From a checkpoint of a small transformer trained on Wikipedia.
Training: a variant of Muon for these matrices, 1742M tokens.
MLP neurons of a small language model. Each row is named by its layer, matrix (down: output weights) and neuron, and shows model dimensions 341-468. Each number is 500 + 40 x the weight over its row's rms, rounded and kept within 0 to 999. Numbers have three digits each.
A block is one neuron, or neurons of one layer that tend to fire together. After each block is what it responds to, as a language model described it from the Wikipedia text at the highest values.

L2.down1509:496507532545524509483551474539490513492471507460544457528461479473540467485556450445590499429473576506508469522504498520481465580537584523517474509523478483424595459509490527515521505496527446514483509474525465484479461571522510396502454534486503530560404488521541429455452529488561503524547488558466549535506507475539500450538517475438541515476546508528442543565484501448520467461453
Description: Connectives in headings, titles, phrases. Fires on "of" in "one of the", on "and"/"&" joining words in section headings, table headers and names, and on "de"/"among".

L3.down316:514483483511507475562448456490466515516435486486484438423418524485474471476547597484508531421581435463534459464508462502622549479530528434454450533456505536420509523438501567473477559496547534458490533522537529481545470501497530531508430518483516502508496468501526357458497458491435489472443482495526504480509480492435475437546501495501582458501539600502561506503545492521452541489505
L3.down727:453514535431566520498478447495448502494470500441477465556435458450506444577539469524554494477519496433515609472554501486518505529463518507447528500539459515538413508486550521542485409514488498499531522452541435455524500546445547506452457473491531463507443527473516469516428543470469492492506564525541497491446551512533477487490524471536447486490536397480487535524531429502459428515454
L3.down1075:520493539504516464448526452448435546505534552534454507506450468516471545478381495526520538459500510462490478505450463497537470424414635525537496499554516518541510521584538590510503531557500492478451491462455563500517485525476474397455403543536450488559499509489569530478441529497511474496497541490488538492473502577514536458516528421500520537482438600511510415549576495519493554519480
L3.down1118:469502575512454492504600478592434472525527448528537498547470538448482487466476533452467456377519547415504519445538507516477424513480442499497533465455497550545502455553533554451559456472526491525446513430481456581526487452468511445452441455525487523533475487515478539525489587418524483492508553421483436473529530544468462508436440435497463487535465436500517556470496531441529446562449
Description: Coordinating conjunctions. Coordinating conjunctions joining two words or phrases, mostly and, also or, &, nor, e.g. musical and dramatic, forward or midfielder, Ant & Dec.

L2.down760:465434574565482455459493511477427395458462511549474471467489501465472435529497559462488457458478508460449488500561508536495538497546539484501487506546539527452507506524501514467467501461488517470452455527505526559585544433557558465458539513517521436492444531502518525473498544499528535502500504465479480512565534473481549521564535549476570523452432425583490492529599529424521500464456
Description: German-like word endings. Mid- or end-of-word pieces in German or Germanic-looking proper names and terms, such as Oberha-us-en, Bund-es-bank, Kunsthistoris-ches; also colons after list labels.

L5.down93:457529514489479473439491445450505470473573576538498508422471555532565594532405403493527507556510405554418465541465495449525464500483501451495430500459426545492575468468487502441549541480487531521513551531553490575503492490461535530498503472526469568512520534525536490528498465471492438489521470514541498505477564473474479500466582482520545506530530477466466499445460471579487497486493
L5.down95:480540537571529492453517476504423553488420494444556486513492456527495532553520524560412438516485471457432516476527472523554453526534506508457446478563454446513490470450557531492497484463529560502457496475455499523511442533547533521484523439468517493536520547524535460493525500464504502472487558485458516459469523504402525476463475488498472439469553504503495529576447479464515554562450
L5.down144:446585507550529452449555524456499461578449538512527542484483512475483484423535477495531527477453505473498528486517470469491545470486535466488565469501513524493428500559537523417623523417479492455455485488504501492555565561492524532482483475505490464561480488522500452452490520420514507519438492467470451504424525541466519521521512485513501478514501548483507485515478458535486528524512
L5.down311:515503487610543529454488503480474497401492514550522539491542526476468462561493504550501511474532543502509491562524431505443494473421470448559515456489493355535490524465472467509417423606515470464465517502526478453504371491485536418497474555438511561530482462518582433547455456488462549520471519518434417530488462465511566542470455519544493557491417493547499453484491527479499475459516
L5.down324:485416516492504525493437536541557518480543422466547501483490548460555474494536458411476473462482469610476541528473522464552460524514508497498465515453539441481461547494470484457463497472551550550550583469551488589504534469451478533505496519456500480498473467433530600506494505513524513565502493515381504437550520514448469465464515567566526477499443466531453521510564468486465441477536
L5.down654:465481515532540505481517540515455468508489506505480423426529539496487511558497475479461546530490557504424510546469488447485577481594507524541493479474553529493522482459442462512482417466440551438490521509533549547480475414471553489502558518569550476536495528481496575438487461494470512591461491509522524529501519497512505525530597457481515494452514530481536478508492458518501498523565
L5.down943:467474522513530451431520518475475500559499485489582478494460509423485487459489543469551504523456551514457437534469433508497456451478524530458406528429517464464515442499475475452483534454494540440513521526504558532487526580496474545463538500540499559475504405470557455535492496515475521487504537455423508510472489507438494471493525489464527522535411467542575473492537476533549471423485
L5.down953:463494525509612503512449478488498526542544550474506385535440519480436510521514541522462485479468417461469425531483508484478488500503509530529551473448439493517524438545455498555518518522515506550473497508590493396466486538495482514454505443464554595486515493478433487458509483436536517409511483439479434487507505524443444508484474521559546507487387458441502481439469488483510448484430
L5.down1133:439470503475554498526523366554458510410560461523592529466507589521511436458431445498481496538504382467491557514480515464486529545464411500437523574527562568550495520443507464442471499474535480458420455555503444621536517556483470460431468471481575440469504525476558510536447521428503439553526391578475521478502511477475524530540461586504486511490505563540466486447468450528489453454462
L5.down1307:489536530544528495474420545452529447476494555525436533483492481459441510488477502502439517395493503480406565435468580581428510522524505494496469457510460502532458432484468507484545532553444487492514539491470512461513501494509524475522549464383466442481417463490502457493522492536515496529548411536511515507517437503549497504456485537449524437555435465427460497469573505445460452514485
L5.down1338:527472530539467517436432566514531514522515526524562437513534556483518484475523495541516559532546530489507470483515528500496481567446461492469480484534530530485487523481518497415476474503484467509548469474486482508451471445464548442521511480467524512437479483543589480517529444475505516530517500505494535517558479440466461493512478544507459554472606436511532523514538478457555539457422
L5.down1355:569460487543584531472506491481424470387458489511501468567518539516489502479462458561525435472569442522457518431459448524532570465542511513537516465483471501522507564493502602596496479474453500539511510525443506445523446525455532528536448496551460557549506517500496419542492532497517490470503462434530494446473513459518559475440492466459523552417429506472519512488502471459485485473455
L5.down1390:471500458536530489514507424560483459573461518537476500565472422459532481538521475450473474551473459430458520484512575469451488551431483479539549544580486533533436579562529520485464435445467541447458495517499464540534515464506567482453529422436479503531495493538560518489600526464508516458514480518444503479487516490514515415523572457513487471522482451464492517450550471440533468483532
L5.down1468:468533534585559490491408552518535549472451579497458455565529536539481425482453437505472531421507483474543557519537523496551518582525545420517466560439565546438449438531564515431433482544576581493447542508511482467467505482532459512424477535485437541546488531548548491511473487504485493525506496496520489492518456540528493491488482477476472488455462545492484467488467536493468479464472
L5.down1530:495417480531483559477446500530471578522514487544462470449538477592483418509491494464497513456478517461510443527535448551507504435481515524464484474528517467518441565508548440483492577526502459554457466482511499520462489483473543564487443458516442534483504436470522499506470450498542453458516354467484492489482488502444470427483488515533440553419450473440558442510423502444580519470536
L5.down2039:535485481550553469452515498491461496538527404511468577517477524508546445462557490481491587496456484477521456490445514535523489512521434524502471474439508544501478424516550507512449532528499531535481457548485494448517443452538504561416503509512550475487498517534494464563599469521519480460497455511483491554498526480474502474444542483535460572393523457485505459481460507565521459463421
Description: Coordinating connector in names. Conjunctions joining two nouns, mostly "and" (also &, or, commas, hyphens), often in names, titles and headings: Food and Agriculture, Science & Technology.

L3.down110:538457497480541524496494529520535559512464596453506434432464490568512460481530536441539571514565472520557489485506485418508399518532559479495508561478411507438510552441456491481512539455519479464466509453471485472475484570487505410472510514511482440481571483538465540484445490487475570450488502551510581433548453519495485506570494547456492522516485538526529545499539522515406537548489
L3.down663:581531461427470504503529529498503467463484523475496435474499502511491531512486516491490511451459471471540492473482547535487489439574556457508423512534455483492458459489408520496555490497483488437471448432467559449478401491396474518505515505485541499512573495536549532395569436500482559495550482458518468511551605530476541488524520515493497484500487523474571470547544487463472555467443
L3.down1651:487532436502508459435525514492556519463513507518552497435434495507537453484585538471508544524498506542523534452509440466456541510521526510512440470509577498496528476523523497542518532442532474486526475482438502434507527563416459506567483484560514471482600429511414505492481478528568501429512472436482561511505441456432567463572559514496515414465544437509502481474590495461515410453438
L3.down1786:488495446556543530508514453457504503480486430483493538453526534521477397539487463462546486546515550544530495558480569520524471544475501500453448412621605547518477556484508537586498475515434533434525465505515542478436533544484467484517528606522482440559467492481563555463497526506447524530489517563548448468466481513502535517543510502560416569570514527509494508524531435497565464497476
Description: Mid-word subword fragments. Short inner pieces of words split into several tokens, often names or titles in tables and lists, e.g. Bre-e-ze, De-al-in', prov-inc-es.

L2.down210:490481576506480494532467520488457495462545573518563543432431390430518544451481517456495480502475422421575469467411457512465400522570605587463521555548427497484499505503542487481469489544481431528529512412544583477458496486481480492489495573535555522536483497491441538539473495554468526558495466443471542479499458541492509470505491531421459484504499532502554488486523439511553547475435
Description: Wiki section-heading closers. Closing ==, ===, or ==== that ends a Wikipedia section heading, e.g. ==History==, ===Mottos===; also the is/was after an article's opening subject.

L3.down330:505522566548539540475517540519531500483516528477553488498503510548512465452473534514373471438515504546483555420524446518511378466457463499479480424589541469478463551561520430516471500463503566493486473496530423428473476501519494456400540538509516517475517381404468505562484556512511492521531500501558513504472473493493577433477468477442476523426471475448576542474470467472554441530475
L3.down599:520503593491417472520439557520432532532426568470483519522492517498566517590494487518456570464448499539528444531514505510494441453463542533507546459556460440528523563533403534537555519501475543555441457508416467498456498489488549568479570591472469510486443487510472520502429503486527464474504463451460497519492471514499511522430538447464484492447517476466523521480507461542469582504516
L3.down618:525532544569530522485535476557505500454527511558483537462496465433520514471464539532497586487502475458469498531486440513513454509532513467479543428536573536453414508470469547487500498484464470533553527499462438476464491441516549511520574528519411488496552555552556483523537534552508490462430516502420529383527506463533450433451492491490465459568500499581525494507514450495548512554492
L3.down887:432559494477539500459554506442459505500590467464490513471503525504488461506562509526532567461412504525527522487414520452532388527471550505478458513460533394443479525438494504550444521515546526529567556423525456395484494530507406488499363478509478514526540484464552434517507482502527513530481596496500523505511498521479458463557440458505478465475487461476538444489471504449574483587490
Description: Wiki heading closing marks. Closing equals-sign markup (==, ===, =) ending Wikipedia section headings like ==Schedule==, ==Early life==, ===Texas Rangers===, just before the line break.

L5.down101:486470476477520529523534503514476529505398501462477503515449481499465484544446440420489570404519445497532468499502576524485464440495480471501496469558456452502515517535614496551460442535460533498480544471437513499497488566474491457517570518539448497471543447541459462478456547481475563504439530449506455495505464540473470510476475548478522472567543494449554528535498491462463506476475
L5.down124:499517465594506597481448544534475419575566523504462444479498588502589469545513595486481523576442524502486550478424472533415408496488549536557465505550556454494510484518521503571527521453525450544476524461541539503520480496477457531532446505581440473448506451500524488451583526514453479535487523534457533539508469536498464491498485404474504513472473492519557523492450570482502497485418
L5.down186:498467517470561590422502467423500495491500525571487518477508483508504520523497485522619467496519519554482507516518432505482537505524494462542513455573535515522443537564492454536473502513552392495516528477446472538454475566468526564524547551478550473498580547570515484518493464469451491575512419491518427485523476521430546496551449568523533534539618516531457523513541467591564587501499
L5.down313:517518492500461515517463514518496459513471481497535479533517544513562464414445605434582492463464489508503500531477528485490561478541561462488495508560551503428421555485547470519492536462554523536513419456481516532510453522506524473474530495498450429512501552524444499489504562473549520508495506512564521376537481545496494494508506429487560485504439426527501520489548518471468479529461
L5.down323:521407475470516518443536462558561530560552507500464456544537510524531464466516520540474511482440401522435467476512504473566478493519438524442492492534500532537482523461421516487528502424446477469493412438571438462491490471486505541504515505445467478527522495538462586463523553528493490518498468492456492574454451543538527478470461462546477534432474502485486539388557522433479440467462
L5.down872:512425569550525478484429520469539550487508455512539494457477418591446543508533471535468490548552514522458545392454507497549497473516559587565492475504503537430524527554565552557479523521510439491471523457485520488426490547449474491465536513467418537454453429510541530566473526542483420518537438491569527569460479535399488514442502500495461500517439487606510504450410522443490491463436
L5.down1088:532479508515471480538512529553509469556515485528511504562517526559455536533475409543508489502517495552443530541506483494456485473420469510536452469526504514503399497493502539500468430479420503521413510527530480424487486500456462453564462480429529535500478464467534552504422475474472437510521560423461525557540482523489503424528519505506517506529473490473520541474521579539479514474400
L5.down1209:506516508567467388437510449528507413557467511451504508445509480542525455483537409438479449500449518455451579489589484507547481432470471447435568516552525515561482423524521409516526478463529527498527447537541489452532558458513500440530514475457465410528458532510481473476499433485523570429482529506456457450545534535521479520497465536499494503420570521500518439516544491490553426479536
L5.down1292:483505503462450438479502435517462453571493555517452533476469431492594519496540471532471488448455557478519491554554561539508524497548510523497568510506563532477515524512428514523498507522492431549495495544553560455522517509467529435572516459535413572475470523570453447631432569460480485472424440540525461453490484547537432482494559440428440476500452508470475549487463483537524441474537
L5.down1329:515471478564483500410536517468400519479598560536425467531566402498522527507478512544570483550489482484565491572461511487445450491472517512531508453492491441506479410397519538521476431424504480452443506478411559530507487499508556529413514476441546457583530510455468545506482466514444541494546467548487486459393425416509592516502462504471455517508491444473477480519515504503506463556481
L5.down1340:525494502565452533583467441496549460515528445523480549551452521501472525582478519536518451476508490544506509543559498514495489444546545566547518460456564494484526558516524510481513536518466533461551530512545489510490473466488549453487443530531539523496500508375493528520481475465469420473532472439515562511479499474492483487556540548460534487535511426500540475501473459509427472515411
L5.down1383:458458387512519535475547530529521529481460506494578486457514537530535439511494480519484525446526492537468506555519480481613484474552540515487515555538538483446503468496475512528454539495471523496487442486470504487524543557373476545510510483481433477504535476542510551534525470598480551464516530551511499490549464497513545496571428521534454447510480418480527585586493460460467480515562
L5.down1639:483469474598430479478543522515513531527547454451413494459491536554449514477504449442529532488513491540526560522480515460485541495469522581525503534503465511521423514510507473401484456457524463507552544461493475553470517471485423472498503503532519495499509504437509544508431497514460472440512455392539483517483570513496507471474474494556553474551602445468548441485483521477489461509442
L5.down1891:493478554481423548471455563527475513481561536502530389455497510505552451412485517442422480500483436467550539507456462538503473395517482451475528513544494458508450497490498473471503478539483486490524452469513486563477561485461453562439405455501505535514522528466466484580534475499475485562475575557515506442541431481512525432514423511476524504473496519504506449501445459550587502525535
L5.down1972:473554447511535520513470509458490580457496551502508509505539469493552533499477489560470434564581509490497502427508499453470464551505519431468538556571444505522517534482511545463478603486505484475447485504450571528478499567455450484458505500532524493468530522561481498467450564405500503476484528510460460463500542517435538573497512494534459475495537519541452522618566491447516509485533
L5.down2019:513492483414552560483492445520503489553481509515452530450576513549466586514475497483533541530540496452482485501445472535508507448461541467588534444547530515467526499521459457476509543458470441482504450515498446504535532428488516463494450424524495528510542489532500452500464557543475560463520550485443485471445456488425488514538482499517476428529556436494504569549512539492498447481560
Description: Mid-word second fragments. Short second pieces of words split into several tokens, usually vowel-led, mostly in personal names in tables and lists (Ho-ek-stra, Schne-id-er, Jo-ach-im) and also in common words (Whe-el-base, bre-ath-ing, se-af-ood).

L5.down128:453557473545433417494552485551440461528451523466491494515415531571451499465478474475528579528541453524511576439501504469577495547503502533441493500461484453461456536489562519576435519452550516439467469558500447460525523493485538554477464404522498544545492428533501462506429446457521445526508484486521577441495467467470460462599410493481438469431499462502516505480480518466467501547506
L5.down204:477434541551489461472433473424483462583550529515531474473575553428448470512516474547539484477463474489487499579479451491574422472578501475526525461442463540544522485467548480550504495498433426524512532502514455511582447455529460504485388490476500479484546479423520493434477491495556517471566564461512498523506466552483529468518498445583524521508536468502491500451491522480583462487449
L5.down283:515493528521522524420545555515542483543498478446554508461499473433471449469600571557419514508503470522500475446539525511502495530558430450432545482569424463519534449610462498472463430505551531520485524514495488453474499516472481454481457482587487515473496478510488462506480511466478434530465494452495489514499563526406499496505504436540427488501509511491469504446414516486528538504446
L5.down437:521423464512504476506460464520470511471503486570538530509483529565548480564527512459535569490492507531472454505446447507539439523448463515473523470518576503411484465474513504550468472543544516491517525464499470524482534505490534633531558541501454463454450477504527451490493441447520557485566430584571443472498512486464448482522496536587506463428496530424488454490523476507494522544486
L5.down472:520515459555407421469527487455481532502487514481511566573452537473531432482472577558529546533436500487494460534559491506477448492484468465566521495492535528522433542508409528489502482485582483546438527491484447475413482542431528528515475503441479549469487495583516445508561554516500460495544484496489528542458489554458503552509523452416470521497541470442494489502444508477558519578487
L5.down499:513532489472479503499476468506490538514526536494503525533527446494460488559462491479474531455442532469583485480461537450545546459551510492487556497516440459445499473549490485573425507571503489515511460504468540441565537507498470482499538509534548529498459547546417469447496475505513496512515447546462481342448493531449518485552477560482460448469521471518510493498486424489559512508475
L5.down536:550508508498509474558540488553542510475495525567472458464505437528539517471597471399503485428469535505560553447487424486563533562514527533521535466450547480594456481598523498480535447463507538472499496480513527446484446461499507462481495505514478478528549510560515568541426530540563532490555590488497531475560414529506489542444555520517465510462493484508526449512478510499511441489502
L5.down572:507441477496568576538462446434431577464538512528510510539436467484487521476447481396446510487444510485501528510565502504489521537507531472470443501454460462504470496514576487558481526490581399493544498532460518438554466486522472455437453471485507473496474520501515496589411481490538456533367454471486530517462528475547488517549517531570524534551549543500515535525517483518450575531432
L5.down597:427501514539520474534500523531401457513513549497541501512487501532515527493436491436562517451462542486497513494515486527438484447486495529528417497521472513471490512530505504526469481484511494529519479449464500508441483533475489443433557495477526454486440525455535494434460474485515494463522522546430381516415489555541475494506516442475433493452509422526535465518519462485543564528496
L5.down915:475509493514442532534516503539462539506496526517449539467476473462503566476444530582542517478543491516487476475551500508507481494482447512516544447540524500485518486475506522479509482501483498519551414464429469482514551513500460496522529505439485467509531477432473494499437542406522497533543540518427467503554515560533540492526467447534593442501559499478493572516496525455500565467519
L5.down1028:522529469456413494464462499413502484461537443541463503475493537422515507441483459552501474501455482520456497569457527537495511479494494438521510509448502518433485435507456547494555512526471494508492500542522527630525408481479493547512518533536479426482562462425535569493432555499511483526468490510509519507482516573544489477522483409471525514479450514497515473494486494545448368473540
L5.down1053:489487496545487443507528530599537517528532467508491484478421474425518545549570458532524490445508565570521499524532527482477533406496406439416510518453488521454542494526563503528521547514470497491475443507489518435474494475501456466505452509570549491476470536499437520486475529541537461554542454506473494428443520509422447539476626428462425505463573515401499468491481496488439535602525
L5.down1521:519471545532515472496488500492489535453503518554432510516492503508494578530452480522465515431481535517501491495511530516578516493536473497423493511507493490541483532572519433476441547427529482484477559523481423568554560505473542541504557444513558514511481493582491469520437512552419547508535425447499517454462486505466523541476458520451417468443473403467550507548452511492538434494569
L5.down1837:492460537459489465532509478516496482559523503533530493487480488491545515540504511482460425558475535530492481574447487598463544560503420516430510527439477478592495515563418484449492467468536389529530468546511554443437578461475569523442608486528540489567471577507403503564440496588470461478507463516536534499536488534503572468519563447474482513474489447528519520399542448526514525527564
L5.down1969:557507498565505491516542591531484462549445498505469500425468463484565538456517512484468474485452478481452489455471571504523469545435434469483531521609471550456531495478490551501452466529516527524517540508579454478476492454506464496462571457495508548496498495447485494513513388505519515442487504492478479493537551549454476482508475428510473498537532506495590453480478476470575536468476
L5.down2001:466535556549436489461516524454512503479483563522528406471508448457505501478545524537536431418477461517552565510485433491542495514523449511463436477463549520403445496482479492486449520522529478508493509524517528507502477529516532503473459465563534458431567523445471529506515447506554519515504540484507475458538503445531445481455497504440455506479467492511492517499486489407519464417481
Description: Section heading closers. Closing equals signs (==, ===, ====) ending wiki section headings such as "== History ==", "==Club career==" and "===2002===", plus occasional colons, pipes and apostrophes.